From a checkpoint of a small transformer trained on Wikipedia.
Size: 16 layers, vocabulary 21823, 84.8M parameters.
MLP neurons of a small language model. Each row is named by its layer, matrix (gate and up: input weights; down: output weights) and neuron, and shows model dimensions 416-479. Each number is 128 + 32 x the weight over its row's rms, rounded and kept within 0 to 255. A neuron's up and down rows have the sign that makes its largest values positive.
After each neuron's rows, "raises" lists the tokens whose logits its output raises most directly, leaving later layers aside.

L12.gate1293 [136 124 154 133  80 109 137 201 118 149  92 104 149 173 181 137 138 117 127 152 172 146 154 168 138 136  92 129 165 121 145 168 160 118 161 150 111 143 111 150  95 180  81 143 176 126 133  89 194 106 127 152 116 219 132 149 107 154 134 154 151  92 102 107]
L12.up1293 [145 150 139 113 207 128 134  95  96 119  88 104 110 102 146 162 121  87 109 101 125 138 130 133 123 137 102 143  51 114 144 109 161  93 128 139  66 110 151  65 124 160 109 184 106 168 141 122 212 114 148 147 105 155 127 123  98 146 100 101 162  85 127  65]
L12.down1293 [121 110 129 121 159 147 118 140 136 129 146 151 156 107 148 153 107 105 127 127 112 165 142 145 166 127 140 134 156 127 161  77  38 109  94 106 144 139  61  91 149 162  74 156 195 191 138 157  81 126  90 146 161 165  86 152 154 143  89  17 124 104  90 103]
raises: "\"\n", "\".\n\n", "\".", "\"", "\","

L12.gate930 [126  78 133  99 138  98 112 130 127 130 101 138 103 137 165 125 147 142 152  94  99  85 110 161  56 158  90 122  65 143  95 109  97 137 150 192  85 128 177 143 145 180 150 123 137 154 127 120  99 130 177  81 131  82  32 150 170 167 114 120 156 110 157 101]
L12.up930 [112 159 155 140  71  81 137 113  84  97 133 103 112 161 159 133 121 112 131 104  88 188  72  83  79 138 134 102 184 132 160 138  86 104 168 133 133 148 132 114 149 175 125 151 125 139 116  91 146 162 139  93 186 117  81 115 106 151 156 136 126  91 103 116]
L12.down930 [105 124 182 140 141 152 108 113 174 193  66 158 101 138 140 146 170 137 103 124 176 124 148 132 147 114  39 144 158 164 167 183 135 166 141 123 115 155 105 144  92 143 104 103 165 109 100 102 124  43 124 126  69 117 167 118 117 155  78 117 184 124 119 159]
raises: " |", ");", "%),", "⁄", "omb"

L12.gate894 [141 152 143 157 180 130 134 176 130  76 161 151 117 136  96 122  57 128 160 149 171 186 158 101 120 101 121 135 144 122 141 125 112 112 172 101 117 122 139 133 104  86 128 135 123 105 141 102 116 103 112 116 168 194 104 106 168 110 116  98 137 163 139 197]
L12.up894 [120 172 142 174 158 136  89 156  64 175 127 113  93 147  78  71 106 176  72  80  93  89 122 133  65  99 139 129 153 159  77 126 140 133 105 203 110  91 124 110 141 107 104  52 183 186 116 165 152 163 105 134 101 119 199 114 152 122 126 119 138 108 138 142]
L12.down894 [120 131 116  86  92 117 177 155  81  86 131 150 121 118 119 123 146 162 164 102 119 125 143 114 170 119  95 138 118 131  88 151 109 142  83 141 171  99 104 111 102 139  70 190 138 148 140 132 114 158 129 137 110 137  86 151 113 113 146  78 197 135 135 153]
raises: "ica", "ris", "ria", "rim", "age"

L10.gate1036 [118 143  90 146  87 105 129 163 140 173 109 154  73 172  80  67 150 134 122 155  99 145 168 113 175 164 142 118  83 150 129  96 116 146  89 157  89 178 145 167  82 188 159  72 181 175 106 159  83 196  91 120 137 153 105 112  98 119 143  88 171 202 129 147]
L10.up1036 [ 98 150 139 108 120  61 159  80 159 116  89 108 127 100 109  74 162 126 102 162  92 122 159  77  78 143 120 109 141  60 118  90  90 141 177 112 122 229 114 146 166 171 205 143 163 173 161 161  96 113 135 121 143 189 119 134  95 239  55 126 159 185 124 195]
L10.down1036 [132 155 113 152 135 117 100  99 128 106 131 111 154  83  38 131 109 169 116  99  31 157 144 128 134  91 109  95 117 151  91 161 194 151 118 116 104 117 158 180 157 115 193 212 171 156 117 116 103  87 148  90 162 127 165  82 129 138 107 178 132 144 124 155]
raises: "ls", "l", "ointed", "ns", "lo"

L12.gate331 [146  62 158 169 138 133  72 131 121 226 129 115  79 165 142 150  80 168 172  75 116 203  92 117 116  66 158 109 125 194 213 112 119 154 126 109  69  87 161 147 136 103 125 157  94 140 107 138 126 133 123 134 166 205 131  74 192 109 137 101  99 183 182 126]
L12.up331 [123 127 161 125 131  97 110 143 178  78 164 127 162 170 152 115  90 162 186 129 152  47  88  94 131 147 139 115 149  99 122  88 118  96  94 111 125 136 168 152 154 159 102  92  97 143 153 129 122 106 132 155 178 159  79 179 143  75 137 115 120 158 192 155]
L12.down331 [116  86 147  93 119 112  91  86 108 127  83 141 164 175 144 141 173 171 100  85 125 169 128 112 166  96 125 109 161 110  68 115 104 139  75 161 103  75 129 150  88 111  78  78 121 147 152  77 166 129 155 174 170 160 127 148 125 161 160 129 105 169 181  78]
raises: "lement", "ler", "ling", "lem", "led"

L12.gate523 [158 110  96 146 103 173 121  93 134  98  91 150 119 183 158 151 149 116 159 190 144 125 107 127 153 171 183 114 135 156 131 114 173 114 124 143  72 126 125 132 166 140 120 149 101 143 128 156 143 133  79 124  78 110 133 141 173 163 100 135 148 137 164 158]
L12.up523 [ 82 115  90 147 165  88  71 147  92 103  97 197 136 143 188 116  76 144  79 183 161 122 158 125 178 154 167  66 124  87 104 160 173 118 148 146  81 166 112 122 100 140  55 129 125 145 121 122 133 102 125  79  89 172 140 147 180 130 119 144 131 153 124 125]
L12.down523 [133  97 158 118 130  92 151 123  72 151 145 155 113 185 145 150 125 180 129 120 119 134 136  87 112 126 109 127 138 107 116 136 157  82 191 168  97 151 135 144 140 149 117 130 109 169 158 173 176 138 101 144 112 126 171 172 132 134 128 128  91 112  76 124]
raises: " through", " past", " into", "Through", " undrafted"

L10.gate375 [124 204 148 104 121 168  90  95 138 124 137  96 133 164 222 155  93 103 167 152  81 155 146 144 159 119 179  96 102 146 155 157 113 139  94 126  95 197 136 154 151 130  45  86 156 195 124 154 201 136 130 130 139 162 147 165  78 148 106 125 180 185 172  89]
L10.up375 [101 125 156 104 136 102 135 119 120 144 193 198 182 106 132  70 157 149 102 171 125 148 205 137 167 101 102  47  83 139 130 157 147 120 116 130 150 164 103  68 116  89 112 160 127 223 101  95 116  77  90 156 196 135  86 149 120  91 144 177  88 111 159 128]
L10.down375 [130  92  59 113 179 142  67 119 142 171  74 175 146 137 163 115 138  84 128 180 130 174 179 115  59 117 124  80 101  84 199 184 127 218 227 134  84 124 175 125 118 148 103 162 171  95 107 113 146 101 125 138 131 179 156 153 111 112 169  90 105 149 140  81]
raises: "sp", "ñ", "va", "ment", "vo"

L12.gate792 [148 155 141 112 150 146  90 216 163 108 131 152 154 166 106 143 136 199 172 167 120 146 132 140 118 158 112 112 101 131 153 158 162 127 137 119  88 148 161 144 169 120 105 129 143 103 133  85 157 106  92 156 162 112 167  84 140  96 140 150  76  71 131 121]
L12.up792 [123  63 148  83 159 188  97 149 170  82 131 157 111 138 126 140 155 169 148 181 141 122 150 165 116 131 106 109 132  90 162 119 146 103 153 132 167 118 158 157 129 137 116 157 134 128 104 110 130  97 107 115 141 113  42 139 105 103 106 130  96 153 153 155]
L12.down792 [132 149 107  97 109 174 128 127 175 135 131 155 180 188  95  45 112 148 193 122 120 125 113 130 145 126 151 143  97 157 141 138 171 136 137 162  94 143 149 152 118 156 157 107 137 147  88 105 170 127 151 158 128 107 174  88  99 142 119 121 102 113 186 135]
raises: "ing", "ed", "es", "ne", "ps"

L10.gate989 [145 122 164 107 151 122 116 120 120 128 127 103 171 125 176 115  91 187 152 112 139 121 125 177 142 106 157 137 133  95 114 155 143 145  95 147 111 170 124  82 101 102 114 161 146 186  96 147  98 123 181 128 145 117 152 119 132 103 116 143 133 100 149 134]
L10.up989 [131 147 147 120 112 147  97 153  63 102  97 155 136  95 171 131 122 158 170  80 101  77 163 159 177 158  86 164 132 120  76 107 167  95 111 142 138 102  95 115 168 126  92 150 192 117  94  92 143 128 129 159 133 119  71 162  97 114 158 138 118  84 183 118]
L10.down989 [144 168 124 145 130 112 134 112 127 171 104  44 149 129 121 146  96 126 147 103 144  91 156  82 142 128 159 145  90 165 129 154 109 139 126 144 115 129  53  99 148 165 125 108 104  61 142 137  98 160 128 156 162  92 122  84 148 106 120 131  75  70 134  93]
raises: ").\n\n", ");\n", ").\n", ");\n\n", ")\n\n"

L10.gate52 [140 118 130 127 112 123 130 159 191 102 111 170 174  88 146 112 144 112 143 164 181 139 132 143 124 102 175 116 149 115 145  94 107 161 123 135 109 109 139 134 134 166 170  97 117 101 166 189 113  99  97 134  94 182 162 184 139 131 135 133 130 154 180  85]
L10.up52 [114  90 105 137 148 100 158 121 117 126 115 150 124 120  80 157 127  79 127  93 122 152 117 125  82 108 129  96 150 134 124 167  90 125  71 138 136  68 119 134 160  91 131 133 107 126 127 132 117  91 111 125 185 164 103 104 129 170  92 142  87 155 146  64]
L10.down52 [192 122  45  95 135 121 153 124 130 178  91 172  92 159 113  66 104 133 121 118 148 176 120 100 141 147 158  59 151 113 126 120 125  54 133 125 153 120 105  92 123 172 148  91 129 130 148 107 158  77  91 119 151 152  80 138 196 146 121 158 141 127 172  79]
raises: " so", " away", " except", " enough", " however"

L10.gate1092 [125  90  97 130 184 137  53 147 138 129 160 175 158  95  91 125 146 157 138 120 155 112 147 149  74  94 144 115 143 154 147 133  78 119 136  92 112 103 142 123 119  50 157 154 113  77  95 152 129 231 133 165 206 152 113 110  72 153 109  61 147 152 122  97]
L10.up1092 [115 136  91 113 120 154  95 108  65 102 130 129 115  85 107 142  93 114 149 121 165  87 122 185  83 119 130 118 122 112 157 124  49  92 146 179 134 151  96  84 161  68  78 135 134  66  51 136  99 175 106 151 157  87  56 130 150 136 131  93 166  71 156 191]
L10.down1092 [118 165  87 153 134  72 106 112  87 151 113 129 187 126 140 101 157  98 150 146 127 129 166 155 114 115 124  41 129 102 162 135  90 106 129 133  95 149 128 146 160 111 137 130  82 134 125 168 155 159 141 112  50 137 111 154 152  94 124  86 102 118 151 110]
raises: "ova", "ev", "ov", "uk", "ache"

L10.gate498 [135  87 121 160 140 154  91 172 159 123  86 112 207 119 139 127 105 104  96 102 119 151 119 198 175 123 105 103  98 136 140 146  99 134 188  99 136 120 172 123 160 162 132 108 120 191 155 101 119 138 118 119 121 119  75  87  96 123 117 182 145 141 164  92]
L10.up498 [ 93 183 121 143 107 135 136 125 158 135 104 143 142 142  83 105 157 105 131 126 155  66 192  99 132 102 155 128 140 102 185 133 189 163 148 102  43 126 115 120 130 127 132 113 171  96 156 102 126 107  99 165 120 117 113 110 210 187 152  85  63 175 122 102]
L10.down498 [ 95  61 167 135 132 177  96 146 155 138 138  56 180 162 154 146 109 116 107 108 141 161 111 172 118 168 121 124 166 105  85 130 119 114 181 132 156 123 160 142 124 185 126 148 172 165 130 116 102 183  79 115 112 113 116 134 129  96 150 134 125 147 157 115]
raises: " portion", " community", " program", " category", " process"

L10.gate1086 [ 87  88 121 107 197 138 135 127 156 127  76  85  82 153 140 144 124 165 130  99 110 160 100 180 207 133 101 115 163  88  89 101 130 139 109  74 109 186 153  93 124 117  90 124 161 110 156 147 124 146 164  92 115 122 174 137 213 108 138 118 175 127 127 122]
L10.up1086 [ 69  86  96 152 124 137 132  85 104 137 166 122 108 157 108 156 123  92  94  92 105 131 114 147 138 146 150 142 167 162 114 191 115 139  70  87 127 150 143 119 103 152 112 151 146  84  99 158 122 116 118  92 116 114 131  99 133 101 126 113 128 123 166 123]
L10.down1086 [ 94 109 145 141 154 147  86  96  93 190  69  61 112 183  55 132 171  59  70 120 150 121  88 165 198 115 127 168 150 132 132 169 180 147 114 136 156 145 135  92 145  87 121  99 115 142  37 111 123 111 123 165 160  70 134 189 151 161 116  94 130  82 160  76]
raises: " career", " tenure", " life", "-year", " history"

L12.gate1200 [168  99 169 112 127  93 118 133 155 104  46 118 128 118 107  59 138 146  95 111 128 127  60 187 178  54 140  82 128 110 174 185 117 124 166 112  56 137  85 174 165  94 139  98 157 127 117 173 119 133 137  82 155 168 109 167 164 127  72 138 144 132 124 143]
L12.up1200 [122 162 155 136 193 116  71 122  99 117 182 125  77 167 174 129 132 163  91 151 121 168  98 116 120  73 132 141 122 123 147 159 145 139  92 106 117 159 113 124 107 103  83 126 140  72 117 153 134 130 147 114  94 111 118 133 134 177 199 210 138 103 119  74]
L12.down1200 [120  66 110  77 127 165  65 105 162 132  36 126  98  94 147 162  93 162 112  96  99 123 135 173 108 196  99 137 161 116 154 149  27 119 142  81 110  92 151 146  55 142  85  99 166 100 130  96 146 143 156 146 134 151 109 157 201 114 174  98 134 117 134  89]
raises: "hy", "han", "ha", "hin", "hi"

L10.gate589 [136 130 115 135 141 119 151 134  63 180  84 145  99 119  97 120 147  58 122 136 135 133 117 118  87  60  63 152 196 162 177  60 146 177 120  89 136 130 125 104  95  90 153 146  69  80 109 162 114 129 128 107 118 151 120  81 156 105 102 123 162 170  91 141]
L10.up589 [ 93 162 149 161 103  84 140  95 125  79 112 178 142 143 108 169 144 110 138 123 146 126 143 144  68  83  59 133 104  97 134 122 119 153 123  90 117  99  99  90 114 104 128 100 126  75 143 140 148 159 164 128 165 157 105 123 176 119 104 122 187 127 151 141]
L10.down589 [ 34 163  83 153  96 128  80 131 109 130 112 116 162 130 149 122 136 140 125 151 143 165 129 142 151 121  73  89 149 154 100 138 117 175 149 109 131 138  97 144 130 128 120 172  64 114 129 137 149 161 153 122 147  75 106 101 139 166 168 130 113 160  70 132]
raises: " track", " defeat", " reun", " stop", " retriev"

L12.gate1665 [126 133 169  42 166 113 132 103 165 109 183  74 128 138 185 162 159 156 133 144 140 168 138 121 125  95 101  95 154 129 106 108 148 107  73 137 119 198 154 102 166 183 113 143 109  86 123 152 182 173 142 120 151 157 171  62 174 125 174  85 211 122 135  95]
L12.up1665 [134  47 124 148  62 160  49 154 139 134 149  85  95 137 146  84 189  98 115 148 167 204 142 134 111 129 146 135 130 101  82 117 107 139 114  75 169 180  84 114 157 171  93 155  89 118 121 128 118 170  92 111  98 130 124  93 158  87 163 151 180 125 146 150]
L12.down1665 [121 119 118 122  94 163 185  48 117 130 132 135 142  80  91 123 116 128 181 186 191 164  81 146 107 117 129  99 101 102 132 137 107 154 106 112 152 167 150 130 147 140 134 153  91 146 119 171  91 102  99 102 142  78 121 121 150  77 151 162 125 141 155  57]
raises: " base", " home", " rival", " studio", " office"

L12.gate755 [157  74 115 142 118 145 147 148 134 118 182  97 118 101  68 134 163 125 126  70 138 133 138 112 108 141  77 127 125 111  38 144 124 101 146 139 139 122 169  80 111  95  95 140 117 155  98 125 179 149 127  98 116 139 110  98 131 188 160 105 107 108 167  73]
L12.up755 [157 171 104 118  99 117 134 120 106 139 126 116 149 122 125 137 172 148 173  97 150  88 124 176 135 151 147 175 132 156 119 122 136  98 154 119  85 127 152 200  87 118 127  92 194 163  79 202 168 128 128 100 157  96 118  73  89  84 150 130 154 140 179 111]
L12.down755 [124 125 153 126 156  98  90 101 161 194  96 112 135 138 138 123 114 114 174 166 171  92 115  99  82 117 121 121  99 177  99 135  94  84  96 123 146 116 171  91 135 137 111  92 136 179 131 109 168  89  92 121 134 163  99 108 110 136 142 154 137 126 159 135]
raises: "i", "iana", "ana", "elli", "ae"

L10.gate815 [151  99 138  77 123 177 136 148 151 147 126 106 187 142 129 108 179  71  91 140 138 150 121 143 121 127 105 132  54 138 129 101  97 141 136 146 131 150 100  87 143  67 118 133 134 105 170 175 123  71 136  84  61  66 149  64 177  96 116 146  97 150 169 135]
L10.up815 [146 114 188 172 152 177 163 109 148 151  80 184  99  93 143 160 176 161 149 131  84 126  98 101 138  82 113 136  97 164 187 113 136 103 133 149 127 161 148 176 140 100 168 117 147  73 128 100 141 152  90 125  79 132 135 110 114 105  98 132 171 168 135 163]
L10.down815 [112 215 158 134 126 225  94 170 193  98 120  78 197 135 135 134  88 109 135  77 120 119 151 142 151 148 106  62 113  89 183 123  97  91 140 122 147 101 142 114  96 122  84  70 152 122 143 187 123  61 140 158 103 121 112 164 138 126 102 132 108 133 121 148]
raises: " about", " around", " approximately", " over", " enough"

L12.gate1035 [120  85 102  95 159  95 101 132 169 148 112 115  93 104 160  91 139 173 149  85 134 112 161 133 126 170 138 131 197 110 110 206 121 144 155 139  72 100 136 139 108 106 133 134 115 121  97 108 157 167 148  37 137 152 131 145 137 140 105 148 139 105 114 169]
L12.up1035 [155 118 151 132 102 136 122 134 130 195 137 132 121 149 121 176 240 118 133 139 115 152 144  98 110 116 108 199 122 117 206 180 140 106 103 132 100  93 174 104 101 171 113 128 188 110 105 145 143 128 142 108  74 117 163 163 123  86 141 201 157  94 131 169]
L12.down1035 [131 122 159 142 127 146 171  99 104 118 110 172 146 124 111 174 152 153 165  86  98 150 155 110  64  48 169 143 171 109  77 139  86 158  95 103 125 122 138  91 147 155 121  92 228 113 102  96  77 113 132 116 167  75 101 159 145  81 112 107  83  64 164  94]
raises: ")===\n", ")\n", " ===\n", ")\n\n", ").\n"

L10.gate67 [180 147 150 115 124 105 116 135  92 148  67 207  93 159 161  90 130  78 117 140 156 159 117  83  87  87 138  82 191 148 124 116 187 164  87 126 143  89 168 166 102 127 123 144 112  95 101 123  93 135 104 114 187 160 187 143  83  82 127  76 148 156 150 156]
L10.up67 [103 139  93 135 161 137 128 127 146 157  58 143 122 184 141 137 173 120  93 154 196  83 111 127 163  99 110 166 108 100 173 144 128 131 141 165 101 133 103  63 104 115  66  96  94 111 165 115 162 128 118 158 183  77 131 127  93 151 227  77 157 129 212 161]
L10.down67 [119 124 197 164 139 138 103 152 139 171 110 154 112 167 133  97 123  93 120  96  97 122  92 113 168  88 150 156 170 113  72  99  92 113 125 137  77 128 122 155 118 101 116 128 171 188 127  65 146 144 100 150 158 116  64  83 109 126 145 116 112  98 114 174]
raises: "ance", "ality", "ally", "aries", "ables"

L10.gate865 [143  95 176 130 124 141 134 113 164  71 149 117  70  84  90  68 159  90  95 118  95 105 104 106 126 138 115 139 141  66  71 156 114  59 100 149  78 131 170 134 114 104 135 111 140 180 112 122 171 161 127 125 130 146 164 161 139 114 131 115  89  98 141 157]
L10.up865 [179 161 171 170  97 110 202 166  71 185 145 116 134 127  86 111 185 123 119 189  88 129 177 173 162 214 167 151 146 142 100 131 107  99 117 162 166 113 151 130 117 181 106  78 170 161 170  74 127 121 113 134 205 142  87 144 128 150 114 103 128 123  88 150]
L10.down865 [180  89 130 134 166 128 125 165 113 161 130  75 144 178 117 117  87 152  73 146 129 105 160 187 163 114 137 154  80 127 120  70 188 141  43 135 107 100  58 123 111 156 158 173 161 191 125 143 117 150 143 183 116 138 120 125  92  77 177 160 154 136 118  84]
raises: "ney", "nan", "n", "ago", "ente"

L10.gate1529 [ 88 144 110 171 109 153  92 164 123 124 154 121 150 167  75 125 152 182  81 148 137 170 129 182 126 158 121  89 177 201 166  97  89  77 150  93 122 122 110 201  89 104 167  94 118 168 129 163 158 103  84 105  72 138 120 108 189 122  92 100  87  73 119 100]
L10.up1529 [132 113 112 142  64 134  62  94  90 100 167 129 124 159 143 168 113 122 166 154 135 154 120 134  77  79  96 179 157 174 159 103 111  91 143 137 113  64 124 123 137 164 137 164 106 157  75 167 111 136  88 182 159 132 103 148 124 148 131 115 116 143 105 138]
L10.down1529 [108 110 123 148 160 123 130  65 112 132 177 173 152 131 128  93  69 155 151 140 157 151 177 102 187 138  74 116 116 126 101 103 143 101 137 118 154 121  79  97 196 155  90 117 113 146 139 146 171 101 172 102 140 176 120 179 114 129 145 146  95  93 165 100]
raises: "ound", "ate", "etsu", "ele", " vote"

L12.gate1028 [132  67 141 168 129 156 167 118 137  83 118 138 183 123 171 134  68 212 115 147 136 177 128  85 173  69  93 113 111 118 106 136 140 107 141 148 147  89 176 127 111 166 161 135 108  92 143 166 105 105 137 147 131 170 139 138 179 135 104  83 146 127  53 101]
L12.up1028 [169 115 161 139 187 146 125 170 131  72  97  89 171 181  97 135 103  59  97 110 142 142 218 150 153 153 102 122 100 170 104  70 125 165  87 127 135 136 202 155 188 127 105 132 144 137 108 159 185 151  99 131 136  93  76  96 179 161 126  99 127 117 111 219]
L12.down1028 [120 139 117 122 110 116 199  94  57  82 145 126 180 157 140 140 120 170 172 135 150  43  99  91 153 126 104 109 156 139  86 123 192 158  86 136 192 129 159 125 112  97 127 124 116 121  85 172 176  64 145  92 102 118 104 175 170 191 124  88 157 102  82 190]
raises: "uc", "rug", "el", "els", "isc"